config = dict(
    d_mlp=192,
    norm='rmsnorm',
    attn_scale=0.177,
    tie_embeddings=False,
    parallel_block=False,
    beta2=0.98,
    schedule='wsd',
    train_tokens=127600000,
)
MLP neurons of a small language model. Each row is named by its layer, matrix (gate and up: input weights) and neuron, and shows model dimensions 0-159. Each number is 500 + 50 x the weight over its row's rms, rounded and kept within 0 to 999. Numbers have three digits each. A neuron's up and down rows have the sign that makes its largest values positive.
Before each neuron's rows, "fires after" lists the tokens most often just before its 100 highest values on Wikipedia text that the model never trained on. A number after a token or word is its count.

fires after: "am" 29, "a" 20, "pr" 16, "m" 8, "h" 6
L2.gate118:506501469413466458468543486598480483454417466418524414567557496452516570505508451438485540467455517475417480502495411540541499532554571479459471519585530464544532468551482532580429544487501441478556546580487447545526423521458589547490538551508572636490569522485454477590491564479530459480472562527489481440520482412431578463481496516444511591475466520396522484494554576448512471591550514512462517380464472540563574481478485543409622569462440447437534508501416531514585541507495485
L2.up118:483453428506483445568470544513461481455530520544558449480564492527479553451499493458545542502556461520437537452489439447451498490461510593475455564549519391500465508552554534524524444426507488560432425403496400479402594535435392512467524513500529501510374469524578556457524456546440490586458525509452419498520481441500434578363471443525488554472480517555540483492519466531491614466518476449470416482540579488453457484541470563582487480528478449617465597450431505496521443572516577

fires after: "y" 16, "e" 15, "s" 9, "t" 8, "es" 6
L2.gate61:507506513502569501542476471520586461452538510432508551466517424503462461482587642565416535469541527559578558505467558497491531501447537373468511558494527486498553503572429428610439508529510501425551477520529491559502570460546602518612451531559437511418456453444445531571481537500508502487545488555503538493472595380467557463487467516508560545451396531495503422446472515539475554477456490528517522603411530514457540520522550433546478538505442483559438501413550396590529476490501441
L2.up61:503533513368498504457412550548512526551570509577497459534517531446462492539573429388556490400575516496455492509560508593533487457474624485419482435596523428497413532394547524511421497431423498511475450474497501469504520503539538553516509462551440565482453455548580460490457384500540475551447435527465441486600583495519495513444495508508478523492493539468540515469497403483570447440496480517535484484482397422517558455546528467434515593472599472480440554502443556560558488511547569

fires after: "p" 23, "ar" 15, "19" 13, "P" 8, "S" 8
L8.gate96:504445508522522532508540460473483550505375445551606458574557613554468525537454467442486508510534469558457442569499521489516513545480452509628548445509496541495587505503530524552452531425452534521520492426454436481451449522512546482561424496510595525449406452469540453563389571540487529518541536547404435489619528529542567436544494475501455563522391536526434503524524555519551525514488441437396451466565501416530434493425448498455554562515516517413563534512495439434503583498497550
L8.up96:531471519538491528491500434486464479509409405465564456523579613614511478533530460481549482606605500549461484531526458497501453514431443532597498572530520527426541538493506503612396489474502552539532450509464392468466489547455568511497444510525519516437392508539508477493483552512578519482477527611473516552619448500481513494526516468511434547496392505565507608524475433534528612490471457391456504517517517428527462553438476494518548520531556453420574526470520450444446549503403552

fires after: "\n" 21, "A" 12, "er" 8, "." 6, "y" 4
L4.gate152:553473441494471540561424491449519508453530501504503562450521482474504503508484565602514559542516528445475453479460498553581588422494539468450535525463514539487449473429561452434509457536410494480471452538551531513476531450600505685545488531518566477557507592415509485523426479421545572508528474547526617589553436549411528522415535455535490476473481539486505396522496560602564486515523465560456422510534420505524486481519458541538478600409407477492501475489443446494553394521548479
L4.up152:414471478468512490487550516512645465546450580526479477498525516508455449511519473513479479500546511495431440490508526577555426539453536492421502457504419490502557381316538543606487470492516556509454451525559543518548543505634499503469514567573427461436455501525515446539400516449540523494428497484478539487513456528409518486485516547563419454509531614440502436538530564537472448517528508548446367488437512522528479505540506556446499516470478372459458482531534554512536417459421453

fires after: "B" 39, "c" 14, "T" 13, "C" 9, "P" 6, "en" 4
L8.gate190:487540504468464567522534444463489537479451473458483447498497469570507453499538565489466547456430538508538444512538500447534512507469359452477536519351449420461497519498504494524555451514461531448330518491466435549514460528486469485480482493442546502492456535508431507592552562450477521562501491435481355530415510457453521585474512427530590472513569481541410472410485536567536473472427466559466517546494521453524541520452531464499499570500461381455476550410533655502510414510560564
L8.up190:466534569571488505485460472545549542531544493492493442519589490537444496520585603596492468602495406546410391519509480594438463500464558461488545503452501498404483594564535450527486465522500481560530522530461509500485513505461468565466401442576489574389520473498508510461505461575526512413511527477494490625487576630553572529577486498457497560483510550559470445534523557517547499455443508496443459570512499507531517477431421531393540512511388491515553512503499586597561490524580491

fires after: "e" 25, "m" 15, "f" 8, "ud" 6, "um" 5, "em" 5
L8.gate123:455434442531454404501505530520577452545448516584557542451451391504388556542475443466477449523519506475527500509529572442541492565537409556480544490523472579494543439491560499451563490417427538450492426595488523484522489333558508584544489434486510537454506484504533515559466529557395427535565451532446411497537493491536518557543486571526495541537512568457529519446520467451452488498480439543464466487456485584600424511426465508497475455567544530423450548582469413549580504435541511
L8.up123:495544472511384400523546482570531389566544377520484535481529425474446518498500453445481494501551569412571532511525515497545443573526487542479487553618557548509531565516513507543490526394510520397489518557495539429463506401534574609531526457423478554471473532556500590523475503549411485531580492600432416421585458495488500543480471501551542509444522498430544569471537421542454515506478489434515559530429520507617462513467483573554477522546515497513473555533557420530494476434497535

fires after: "I" 33, "A" 16, "." 8, ")" 7, "or" 4, "O" 4
L3.gate65:467441480525464502562554543549538447497476496494468500534557531414488496535472504585553551420455614594527454582495474503483468498530500457566479537562518508566453427459557424531455505462444388531457502519468439423456460501510593488431518600593496510490483534480555482542447581498470429501470429456474425504484421490487401510517473516467578487664452490499513473462535497497488510571490479516403484457507627455506515534565532613435559514493592518491570460519425631517503485441489481
L3.up65:507462578582507503487534507541488445461486507509518515502539552478460530480505431529442517470483591557584531498533549397440525452375490525587555431532547509565470528481526451460481489518532531472513535511455538575466395515549478491444415532524485547509537410514531519599488558484465488481451480564457470587424438487494500553599501509531456514572514521478439514541544548401516493415465476347565617446475534527493531554427562491482558466531532451403526534541500666545477548453415483

fires after: "\n" 17, "===" 14, "A" 11, "wh" 5, "=" 5
L4.gate50:560467529578495594555560535439561405488456498532522533565502343512420420531507503468516490455511449537467448471419503529533491497428454496504557532478463452451495432518467502553422499481561454505511462570460514523457460436483548600485532458416428547528476491520474515452517503526479526385497508472560498575483529512439568490584523581508371422616445501513505458466599418584544479543502517419434487541444485474542582452517506430546478508505408416533465500558423528532440465478468576
L4.up50:512481490562509638538545534431584539491437609475472523547450395509423408483503492496507494463484462471491432475456522614557570473471427556524533485570483443483498421559512523594497523434593544556530479591431522431436545466505549529458519477485495512528444505541429476494467528516513510413520477514519480540479465555446553482537513466492450494568435577520615420521548429533575480536542550494490436517429519561541586404530456460467419569464439433581433509562477507519416462485419506

fires after: "p" 28, "| " 9, "c" 8, "201" 7, "P" 7, "sp" 6
L8.gate13:491488491590527507452562547517489631472530459540505431481443427510429452419516483508492594460452461520461472526515535508496576504529496467505552529510475501502509532501512484428539512500457577543468532468478543543459445484465427533603494536505529651419456532515517411570517571448494559427519573502462463578542486489496543455592505497527423509405470476472467570515501506517442477583590509508360475450505548465589524474499471455443634596536501415402614499491469460518510433504495414
L8.up13:553536445472452591524483509493438502474528411536504446540468519558531430458545418443472588391484484509527488495508531594514576503586499523522507546502439525458576473507567440432484456516407531507492450479489504638600435585487493488444515556445539533498430638486431490565488570463509537400519557552491579518568546475503436438501535418571413460467444565393509494513486446585534444567396476428540517551500500395470496498502497472463429519456498495526489488510452449500546516513497449

fires after: "p" 22, "v" 20, "P" 6, "V" 6, "ed " 6, "w" 6
L8.gate52:568515383494518554544500551508532469546479516522509550519483524557527499573606488564371437518528539499493563522495475471466478469582453504475527449468511500473532472573442500559514448457444507529545502491495399542526365557536557507545584520561454486463417435477513494495519372539569512527528564555546477509507624495504536565529541508577411533611505496552504460536504521441563517530544517529445549543538431468540481343508570511582453482584584458453476466501549501553613497434497501
L8.up52:527437482478443500425546537459618427520460490533481535509456549543507428424594528507464544562521486551529379506463518489505530513530458631557565480510467420418454438559486550509535492533427521519468507469511534486538461529464487490498535515527465557477498471513451450466466453368553421509466511514539487533466556431522661452507544537426505484583442405552520498529558452506406536486538489438403488559404546457555428451538463567412503515461469447514561456552403586446500477470465464

fires after: "C" 61, "c" 13, "A" 12, "R" 8
L8.gate7:504516562513421537430660530465499530553527426512475561468484513421438507489453450451474451424438525471511431539489546553472558412560494537464589520392499417477500474568399499478607534544452551513521527490478563589549518501567478539551473528494473524577390491475525509492416545473436594507597505439452458537443492549562521566463495424488514468474471542518482465508428540483458498511603439417466429475458413440445499482404426516480513495511481553483529453457513593587500476505562484
L8.up7:535498574475475609514563472459495496534525461495424575568491523491488532549490482491496467522399486446474522521495480558558535463482483491408495555431533412481418473471484388547577554641507572483480537572384553609439499494514563444495496521477481517546418498481517485509463455511371529508585540491482499452503652564512519523446561436486503443546477560604468448463540552441474526559508435444523475551513435487455450501516530466454429570520413597550503478468564578494478519520532557

fires after: ")" 59, ";" 5, "a" 5, "er" 4, "e" 4
L3.gate73:452513502492531488536426475589531486568501516446493456566483437412494465560498563492429510472562444427501472522572514540558415524599513499480563378462542520494465442572576548461456544475552572434549498487500510369554534509578514545394448483436506524520500506504500505488449539467534567549595434517570590520571502529562435439446490460508506563523559510469393516469532499468467470612481442596573449488513454521587462490553467502493366422536466532553499427489550528443468512522519436
L3.up73:413515455515502524509493511617527444498436503531485554662470568493486495602440525524506469421603508568545570501437485477517515641529441521504496440473539515432467460624599508472537480525438520425562504480539538476509558521507460523451556465430451517461476554511430547498527511488455507621593393538568471549532555507610522527483549420431500472472489491476437390467511419546570484556528517519500527494524519495610536429488535430542491511551531453546473448499454517525511445514496453

fires after: "u" 27, "i" 12, "p" 6, "P" 5, "D" 5, "R" 4
L6.gate168:569486429460453527461563517406515392518504488595468455476446539460366509504510425467484494505476549500508507490542601536503544448524493461515706485521469466428436534473574502555477519462525485412461530465484481497565519433484441502540480495510408462504471429439528424539469516476563460445514543499501541538460566513568521422494537576521475485496500537567446489527599535388437509429453528498453489474440517517404517509532468447418587538507605505502575532557410532532479608478507473
L6.up168:589518448409438528437565446439527410554521483491445461561503525502476496497599364477512519486503577510557500476541522542500557462523501542416580531573513399456475539512509455518427491434578495439504524447490532443536595555416462489566475484455372459579481502502454435497485541447594465418532481600577522493473540494532482418480514485538454540474507511586570530555486454441490433453499543492452555541449563468509497503535414429450515478540501409513575544517463491528393581485442438

fires after: "wh" 14, "el" 13, "h" 10, "\n\n" 8, ". " 8, "==" 6
L7.gate126:490455513441516554472526593443459610463559497464498477494568374516491495463556526530590593510468492594510396549496522494432572530334465481521513478481471461509496472504440518446477506524533527492476427448516495462488551446493437521575558482536506483587564504573483505582553456547466608465525455497562495561554570600432431397434479570527522434541535408520463495546545516520471527521501440481505488497469448436496441510477505554407486539451594533553441436552473510425500429526493593
L7.up126:508468483506477538458543578403457517497510480524531465454597568498483501482488514540491554444580450455492410584459515556567470507458467524634450477536488421468592528530522520434449468476531403515466550506467505530561463517555421460530506537496519513531567495594425488506538396568547443468489447505540449497518596582553572481535522526400569508589499455523546451471469495460499540452497322473377539469466492487503552545564560580458492486401505569514460566508531564530502495507527589

fires after: "ay" 23, "u" 8, "i" 7, "|" 5, ")" 4, "ul" 4
L7.gate162:565537497620441545468443566612463455427549547556524552514467519414498473475494522494608504516415465487470397493479499522624548552560435457530560409504485562464450545629578594516443414458434568494536452454421465490487522493519550586533557555560521522524479495547435507435502467552513487396526448494492538556512583533528553562512521485510473481468441459539417488527436433495438521478578519435524547555456560503557524426495465456451557479558523448527571538487556514558462536491455479
L7.up162:585532482498489556408380446551478418577566508518458606501475539489492512559603577488478517529392506443485420523439516527489478542559502523513528485459516474461493538555598605465486388444478529542485476491466493519563510545456521537462618439560519511471408445558423506467586425547487425537463462566486609538483577482512538578540431475546514465504478569427517478581473424556507499463509555460532477533494561487392528502388544483461507503598461554493509554441501522490493558470490516

fires after: "g" 28, "G" 12, "H" 10, "o" 5, "on" 4, "T" 4
L8.gate110:535555516507527513409661516512589502435499524556545495468521508456525519564472575476548398509390521585516447441454508526540476449423517548524512496393520479485495478537538500552483475499571471488480401507660429529576506501474531481544551523545491568460458528497585462561541516484544451528411617424529548436436611469430486511523543533430385477518444512490489509493477498492493490511496465591473444526506458481447578506530562534432454464500433457495470497467385567445504565489490552
L8.up110:526528492494521454510548601502424432377566439527510528447567424468575482647571468442481536551468553545477471558439454471489416437467534516463486443542510507497541532472618555553510516451535479523498420455602507498500468537507483463507525604500486517536489414413544531558510485493564532550461511568526575457507566441485474465465466448595473533516500504464570444469443471408489606465522461554535389488528496471449506520585514517416449428483554487554420497459503551464527594464461592

fires after: "f" 33, "h" 23, "sh" 13, "on" 5, "e" 5, "H" 5
L6.gate161:562487455509479537480516558544577510507484576502537470565535592478485506525550548468545473498554403472597427474450495533565513475528480506451562384499485654488489527508558487590512482430562520404472458586489403457612569518546547520499512474518537462426423578530474467466491495474426574424440455490626501495502564481553503494580583504469498559531513523512540533453499455459515510474527426608453490575513437462561573461504576445556404517530463572408480524466529529462471545462527506
L6.up161:509427426401426483431534562430607398505519486496553493573504463478516477592583476525514519495511555556589555532493458548581500483527521417479533462524491499470459437453458532557498528508550521560518482601442446527517515494654489604460506566465506497548472513523590500437490470524538566463573517558408445425495521533483509492501545427500561479553524555495545482496498483578524554503386527493534510454491441505595443518504457565428470529540523561645500459521552497476501491439480361

fires after: "en" 22, "." 13, "s" 7, "a" 6, "on" 6, "y" 5
L4.gate42:537493530568492502562458461564547573528506522460526616453500447467453520394513517530473471431487496493430498472524472415428516475394489507505504484587400553544554521430564411525363454465543451465496477553474570520429541464544549497520506494548510484531449410480554466531460564517521461483479538621501576567554558402515540541478424616471509454528425527521560575477502592458474452439493496472542464489568491520421556545537440521528617524517498462418478482435492485565410485472487568
L4.up42:485518424515448522528388528484418558491604493478453513519378612481490578544444598460543575519478549504485512530516564485464562514540480499510477562481530569516508539451574495493481501470399452452491439503499429503509551527399482523504476543454636439489454504547523581432426475509464550522495534492544489489488533411515381478474509471488525592448481467572508521576521443549490588425491494547489517505505460497391479553549520482479556563569438555423526641428515457475436473533593496

fires after: "ar" 30, "c" 14, "st" 11, "C" 11, "St" 4
L8.gate138:520475482550460426464566531498527420510446470551506462551469497407365458489507467522488444537427481611570412519564607532504552500457505487468608529480547451589494424531433504501514459529496513599470495469518471505522470468556536518529458484504490443576547567515514477449530458464511531486508498451508466480477545529502484553515447426432487475417442571544309466430529569495529442502474386450485516492502557475515487558391427508421549464548543526476547435571522592519489383517538484
L8.up138:575557537441459471372428477434566467499501424534501470488454452404482437430597520382483490525530520556455479585667550467376538525562570475462533504520477468465513469586434541544488491485542488518533524478467521493556587483534531536574582514488544558518548443510515418445501464517497554420488514549520644520503499620545439509511456410510491532469490524456460511457453498467379536528505501535421539495491507495490515589557502573497539464464451500475544497482539395517523451466524482

fires after: "2" 15, "5" 12, "4" 10, "1" 8, "8" 6
L4.gate119:430500472467406521494644589511523416457410509433557483498488523514445424465442445620568452502467430490556535513445452477517539428451450434526474557478472499507460472535508502627519428553512460525541508536463441620536488468446566512466459593476479526515539589486468520518455511499578435446538512529477455506505541551443614520542562515454465457545462498551477431515595592600491493421517540405435521542471500565467531454574479509500598488422512517522557449562503505558455526482470509
L4.up119:508470442536497458528540481541396446516459519532426497411426530556519544453573537556510429475563498502505587515509507529486469588496561549455405570547472514459424534496525413600451491424474407490533485497377507528505557423537529487453533492514537448454472535506491518568483430538515473556474533480520486510450477639481524540547431527434574417524433606441501463453538525526485570469492455513498449513466538560512556593594564598470518433468536455614443449499465490418553506406530500

fires after: "| " 22, "|---|---" 15, "H" 14, "\n" 9, "h" 8, "N" 8
L7.gate80:555437540428475502510527529504539388497518452632572496539500525434447491558344480510454550494485466541547454493496594534520575513480531543504647406510475600445505487530481489461478488579525572481440559452461476417511441533535359580443557528550476469519586553517534468480542472454450495483446467460435456478515439516535569441500471526473487425533558496486468454422425548475468561477516476482546528414523458494509558478436500555398451426515541536487417501480442572443524552535486484
L7.up80:569408559428465565486512476481503359511543477524516488589539542518504484568436496501471548522511493513514516531500544545474579477472542582528545515540483539403426542517488468495519487551532482475529578492501435450430507569503397537495545625511437417553578656528541425439575428470457443499436427465472474495509452582522587503511440463472472397527588521521519477408409484574527537506484426492547496459518427463495450508464516561431410436445490509495422495461451551456497528492487438

fires after: ". " 94
L2.gate164:558457460473489515536467483502572572544544498475557535512539408545462541516503439461450484582556528507438464494569481461486633556508506541503408432505517503529482511464546593576504557515522499473519436537498596556435583503515484526593539536529470405476457438459535410471436458655455558470430500445542522554570475505533522513399533458536447509473521408452498445499506489476505481515435456545521405480521597519552492482494481514450526516452497596464613467456399613453518491422522585
L2.up164:535432511510550395431425569493392523465517562450515512472576475448473559456503469486525347539623532550372469506536465528549540456501519451517492375465496488504555518467483573534555493558490428542509464545490472544497466454483465464498485529477502487502494508448542504441401521533570550527602509518517534567520468490557515458474519603490545497473448550497467545537479474509491440504454465596526488430542609475548379487478537630391550518505484435529502464411547533409477558504503565

fires after: "a" 26, "e" 13, "o" 11, "\n" 9, "M" 7, "R" 6
L8.gate150:544548519529451550481435476522574510443448523504489565476488367466490602551509454456455466565543511613521512557510554459574436531452523632493530473521452470540471400559455620412522515411442485450513491530533515580508451535510499517547479443492481467568489479440508519604486473543469549532509489442507565566484595468508411449437482547547540545538550408524491447441527556450443444515494573428458403467520526503539552582499452469409425538509545531482542482515559517431466601471467556
L8.up150:437439500464391495502588613462469432579483472557542492481484387439483552515496447560466548528591426512523476578538488442563458535459501548482496531496509454420488423482599478487565485561442498446525505415481517548513576532433418578498492495489559519535464594447519495513472537586485554531591557527532463525483529602520518459431456525462507510444594507533520425469569559476517484506409496506504444554550481518581576387484453518536447508414435548523534505548506535495447443517453631

fires after: "p" 57, "ed " 12, "ap" 8, "P" 7, "oc" 4
L8.gate18:532437471497423554388505444574468459430533462540512471481418497540479475497558496443479454552510538508484454509449451470498586539530440563601570435498446494408528548589556570493546462551430543495510491481509528520513468506518461560515447471496539513463459447489539491517537471435550553499523526530387497437542528543508577496611493467502468498501526519496535417568610565415533590443511399342465549468476440441526456481454523526442502455477483532498437543528500449601463433337503490
L8.up18:470572506387470436494484428473601494573546503496465443625550524553461574510557599433466572536552478610502397513498486412502470573502480470601556476447512518450524507507485515535443486524463503504543535492499482512619456494535534543468540489507583496520450436493482494521550454356509485315479510453472514424514464532527517429512502480566540569506472438508575519542487559450517538466419526516471499503487513501528447434514506488526476539502438552453566499619552449535454508442471387

fires after: "I" 23, "T" 19, "\n" 14, "Th" 6, "\n\n" 6, ")" 5
L3.gate146:558424601517469489467506436455551402519485616518511578597503441480509431478481429457519452503519550559502416502481523579566529518496496487499570454459369436553521456434499555463521543502505538420536463500527500458489479549648489559558515531628471485603537487423498570530458554489476508478565453570528518618462542521509514514514474503525427411537530518491453477524497559512494380528530570528544463474506577509569471446418477483551466459527593467471480563526445558558458445484429510
L3.up146:467531563553578456513425518514523483498464574446544585568574510474517520504575519543552522462510659517490519556496538621540365475489513511465507524596518509573481546492593411506482512513480482473512449460506473451429506501594571536538519577561504462534483459425520513502472477577453472434536419491540546485558482576417486545567447506449456458506442504531418517467571623508457474538520489557463442462521575480530501441579621473539524509468577485393469564491509521563490541493450418

fires after: "I" 31, "H" 19, "A" 13, "os" 6, "\n" 6
L4.gate8:479520492540519601469504542461523494515536574518529501604551513524516474521638448482482486542413544639461504529513536490503489510409484444445466382554443541457509419573535447509495528452479508541399457406548527494452520415602525531500463553526515433493489453325489435576357520470433523450541501532526500490563513515520518480541402522446454518592493469475523494489428549539504422519475502560483494448542574454470477494592493527483450484515605465427524505531478525449491461538459456
L4.up8:525442488499498496456578462523515406479459542567543547516617480518493492520466406496506534570395491572501538630454514494492574382560421325521505522511544472492454483510515473590535469464493468498564484453387469599519430628456468479484536488600535475575518517550453392475478493571423487492458485478470444479418541501443539475550569513426461501532462608525400459546490616535548470440506527501478543511457481491465521501497529491530536523512548488483436546482461515483482467525449511

fires after: ", " 15, "il" 11, "wh" 8, "the" 7, "for" 6, "ow" 4
L3.gate45:462547518484510500552482429572555453550568514539524522503516490499497498464340493429514469503579560544481524438507480504443514484510459480530546530504507588484449462596523515528531523485684530588528473474519506495486576529522480473488536475464643499425462514414544432468434499455569556530464461502576513517538508547562476518496418510439519480543481591558586442471664388475512512531524511603507446523614529520509538503544516469503474564470485425509623519521491516489425497529510566
L3.up45:479452496467449428505509535526379472498435525601505535505520502512359538510515581521538544530541474566524481490478503511394484457517517321511446495515534509515533449504533513548457327491412503531516485701526494459510546592520470481504439479529306537471476505505534527570461523509502486491473523506470499471462493491521543532497521501486525473503503468547560486460516481496454553492415485420463490517582518600517488516493505533480474643516507595493490495507520541500464511496498605

fires after: "19" 46, "c" 37
L8.gate30:509481460459372496440611517563535453519446491498484432446469466462441526492557540436430464500426484545457520570566545537444521512417453511487519544517504411521519482538431463529543474576474569566516487504507502503537367442550521528583405494529481556494435431522461482547561483507451542462552529485454531503502547499507496524446441443488469515526435453470399501423529646472589405479517432562532414558495406467480556479520507530583510545480538573549559444500508501588612449536586528
L8.up30:546590514475462450455539460510497459543530506463451435488435542464515461497560515498510500518433515592516514551522452528490468484515473558485472560421579390446469460470407437605509473619643546646538447451487453505531429478482561515591509475529395534476458506558468499435559459482543547432537483522499538579543540495479466519509421363436506522445456409550494565421419561535592546483498508487549456551485472465482559508552495519489480553517522523535516381519546581522494476544494513

fires after: "M" 27, "m" 9, "R" 7, "u" 7, "am" 4, "t" 4
L7.gate170:462491469512487527531520479561541619538564505590444515404547463473480522506413496489462544454525509500496408501581543523452544532490504440512557501398457434452557424506464523572519445436409543407404484433501513599553475482465455556569484519433525505519457508481418504529527488507454406526474514580544497388462609561542493566514458408506522517502407458443422522548580490461467400459513569497457455502479564429469461511357474493454526455539557526448521505456479524563496435462510439
L7.up170:479513477504468511520529420510510524523621559501409551449503411529501480502447478445528534521564518506449436498508499529498482454490515519507531469522453404443565457517511504526528430484363562468404527452502488564497570502436485558568510554447460476548469416501455492439489578448508511411498428562568504437578644524483586434488464450542447534433450464588470552579475508463424423475517524441527516462441526426503481494434433441440493510535561485537507490482530504647403417451471420

fires after: "F" 48, "c" 12, "f" 11, "C" 8, "rec" 7, "P" 7
L8.gate93:397569468589500519498560487594543466443456481534473506514397437486463613525518540468506466583526514429518474557500513501472479521505473495527528496519534513432502496558412534485495618526455560460579463507498633556532458492493492518559375458414461586487420446354512492503429527467467592399557567435432469454517523501454598506525496524529482480444526448496538499509506551426392534471503480529563496496513484468484496492474480456456507558499577470465605481504568465577437425432467446
L8.up93:493530501538549478521537493441583448531509497457502409569445523469476471482470542367534466501518466527557467549527481495604463414491498504529519488423544509585527479555537476463544500591669470437486512460542529408489501526535516565509538520529576509532426439575505428476483568457474464502605536476457405575465485578476457453549430449407394465419492575590378516480485556530522506541457477546477544490505516474454657576507512493453512506534438510558529463443476512525510446545506486

fires after: "c" 40, "f" 21, "C" 14, "or" 4, "th" 4
L8.gate127:565478510552538594506441562528539610488530444476472478456596519470443530406482468553484449480403429578515415511487547460542590584487498458501559526457594503469565515525510485537456475452498562601515536432517388543474512423526521558448564485497508431554546467451584495467481448441579573517394587459431486525541530540522510534534547463567496394556465486511432487543497576533586528549557506465456566474501541421481421492427552474578561580527517515451433466525533473431498477517499485
L8.up127:495456446583496467497584553492489465513529416454473511521490557461487476426489580456547452597522518518566476535450478503533414521583505535610492521454482514475539525463497590527498460519530540613572426543518458537510468482502636541474457535540466444506380468502517460455468511490509631445450530577500578523515480534566484502512476391566451495469458486546520495560602578533589505512527408498451427540470463420403533514496560538510407626545506462539512452534513565538440454460504438

fires after: "w" 26, "the" 19, "wh" 13, "n" 10, "s" 8, "als" 5
L7.gate43:517461524457476526481482390434505549480596487520492485527411500459559488429465468556455503522482596496583547468465507517456533546481532484514477580564523533491436478573472493457576508551474543536502547379619542592512492524476375472607530497485501536489490570475465501584467432432436494608509567517516514465497475546435532467434507521480576494562486594541555440435569540529523380589467489496448520434486423454472570455487528555553536573440463540456563523492494481417470476538602434
L7.up43:491493450540452474575455467445519476508517542470522526514523458476453529560464573459585448465580496458517566414469446532527493454501418450392523531457508512554493459419573399531476476494566462538466433593451453483481549467558576574518497530532507446600542582471501510553472572448542540479569497496586494572477539523480518552523493456513592357462507517560526422441456495540557473516529481535455457544554518553523449540586457367561411538481603490467400517510537502563561443560557535

fires after: "P" 54, "p" 45
L8.gate137:508557607479476538477539514566537571488526523523534403505509515521483538510407538587561572392543538521443491470535526509440458517446474513483538516593530546587430511560509656564499532527428553540464372462477634543444441488417539528535459529517548623510519477464471480525461593559468495406513567488499546455461440572482613501532467497427422525544520571538552505568551480438487502483488545482463542475576535449515494491525460507504522580462506585497509499535420451531535477488426506
L8.up137:479577455508460484516568542484634476500508441570545412546533562639501575479477496500436463548518456550378515523487542542514568443475513502563504569532454513489465437641507543497541528418490511502503496513409552446572535496529521517459555473508532633497445372429556474569519476423493529443517511517506515463468463483578497460538477507502479535523447571434546532624537541444498448563452542522455516482497434483412512539480482557483514518482546521463550429522396444458564537462501389

fires after: "A" 29, "ti" 13, "H" 7, "ati" 6, "h" 6, "i" 4
L7.gate103:517521421506541478505475563453517514569557513508483512500509573472449592567488450547586576516496542530453441424476504560553408499518522468515534511560449508529663489418495454499478509476450513502456404489486510493481540523498540516528514594629512457530437466526438497502447401509427518423531524488595521541590500489520363519481465501540601578480483464533508462424463504532469481478530400548526408428504541446470411549581438380427476491515555540418509527431571454487507500457467509
L7.up103:457537526484428440514546556524570516530434451553577476561609482503454556523492426516526589573470474535461439510484520556642455453535439453456548600562481473475602528418519478472490414549526450520516388435431567497531502479561534547460534441505499514496522529515459603528503492525426512458511472471531485570503480497404435496444502532467444528511473549620509533448548417598429490537551544490498479516456526420434438448610471530449571477574485466431433494566439516530461550528474463

fires after: "ay" 21, "w" 11, "n" 7, "u" 5, "g" 5, "ec" 5
L6.gate60:514541502498414445427452464582463418411467557507574571581497483467495490557473516557453531556495523417546485472526515432568506571455481522481544436510584523441486487517516528485574545472458554481443466445565465496504417529599412548462457531566493459579528483462512542491515506594505467479578440474497498574602469536505557541449445479466410521549496444501450404426413545469485453467528579526462531573500459577564526569499544470456552482590602469547441558551595550433461502429566526
L6.up60:493522455492458485533420483590496502510538487465494511541481557516535532488547475532568500484418574460489551508456423382543496610485498561535523489489545555397509549530479444506579429487435498464499443522514452558499509544450500557475560512611547403512535545582432539389485467541546450502498504503544402467551439484534534569504522421449477592485492472461449411429437443591599506482608517498469565550559492630574525522523496541533520461559552519513523468390488457416450441436485487

fires after: "en" 24, "y" 15, "e" 9, "a" 8, "er" 7
L7.gate189:494602553550563562545501525476548550531536512551610562526448459476492507556553505537517539454587538484538507487514537423481415496506542503445465469565474522506522492460578437398528512467490511471472489495529396476512507470510539473600403571515522493541449498526576524509525556485416424530529567556543597469542524436488446510535428584536466514565513566492421437506491501388404499422491402510507530525508603485513478567524567486424542460463645512457499581363551500521524508534426505
L7.up189:573474460615493503518530501505527474546565455473525473468533542499513488496457423509520421516520594453538577391448466448489498422502496495452519547436507537448552510540614479459485477446545446554581527575517524466428564512414472597542436561507504501527389457531670502450482518543469518461558470467481499534537570477521460454462509515491454631513535479472546561425495504545570421448526479373549500483508416517425475437530492450579587470549538557439535488497515588452532497568473533

fires after: "3" 14, "1" 13, "4" 8, "ov" 6, "2" 6, "7" 6
L6.gate95:589445469563506512480516487529610438424459471515519471447561500474503506538489421549573493484511507549511504421425439394470580523479414443613510497521432526450521560502438474548580477648464494501591484549465466492524492456440524524440523463599542544520449508565557431508448477529487547429474526484493486479478469529522524578530618597435387419572462558477527445495579496465443545490584494393489418560536501530575551482526520530537511407500527480471513473480467516431485505416465519
L6.up95:500451525431464574524493546519560545519446558449532477454447504550470512512497522554518550449590464479495425413515469558576549607557555622518509548579458463525445518418528473606486485553491529476495401584467542502499516433553530530519580487463505484520554462536553474422467518577463568510445552495533504492580599465556506520461509519393521504478514510492473539532557492494436509501537483456529461517492436506612625517420554462476455562432478440352601412530453409541479495504529534

fires after: "th" 20, "ar" 11, "e" 10, "a" 9, "S" 8, "it" 7
L2.gate64:547500488529637504516475559480454664487497465555493487478534459433542504447603542430525544504583436544618605561481477489505504518547504575467462437432571471566499519469498498462537531488524481474519430407553473482456556502494479493463557457559563481415611544516489507527492487521530569453437492376509505439552521507501497461556513523526489469606544439505505565439413430507465550437590509439488500442507508586515417572422589436495479599472520517481461471496485427464451526486445509
L2.up64:448455487478541508466557603444472497477475533550531496524439543462520621501501304527502473575536540544448480476576575518514462527463512483618457540518420428573574502432510430598471486504509535553573529508515518461602530506447429610575580456543551562514550508505472506533497517482533562585577527519556492487482450493559529496549552551447394485549493485414500486496596501505625514471416523469502495510478458520536607567511473471492586484534534483472472462494483496506472493589537541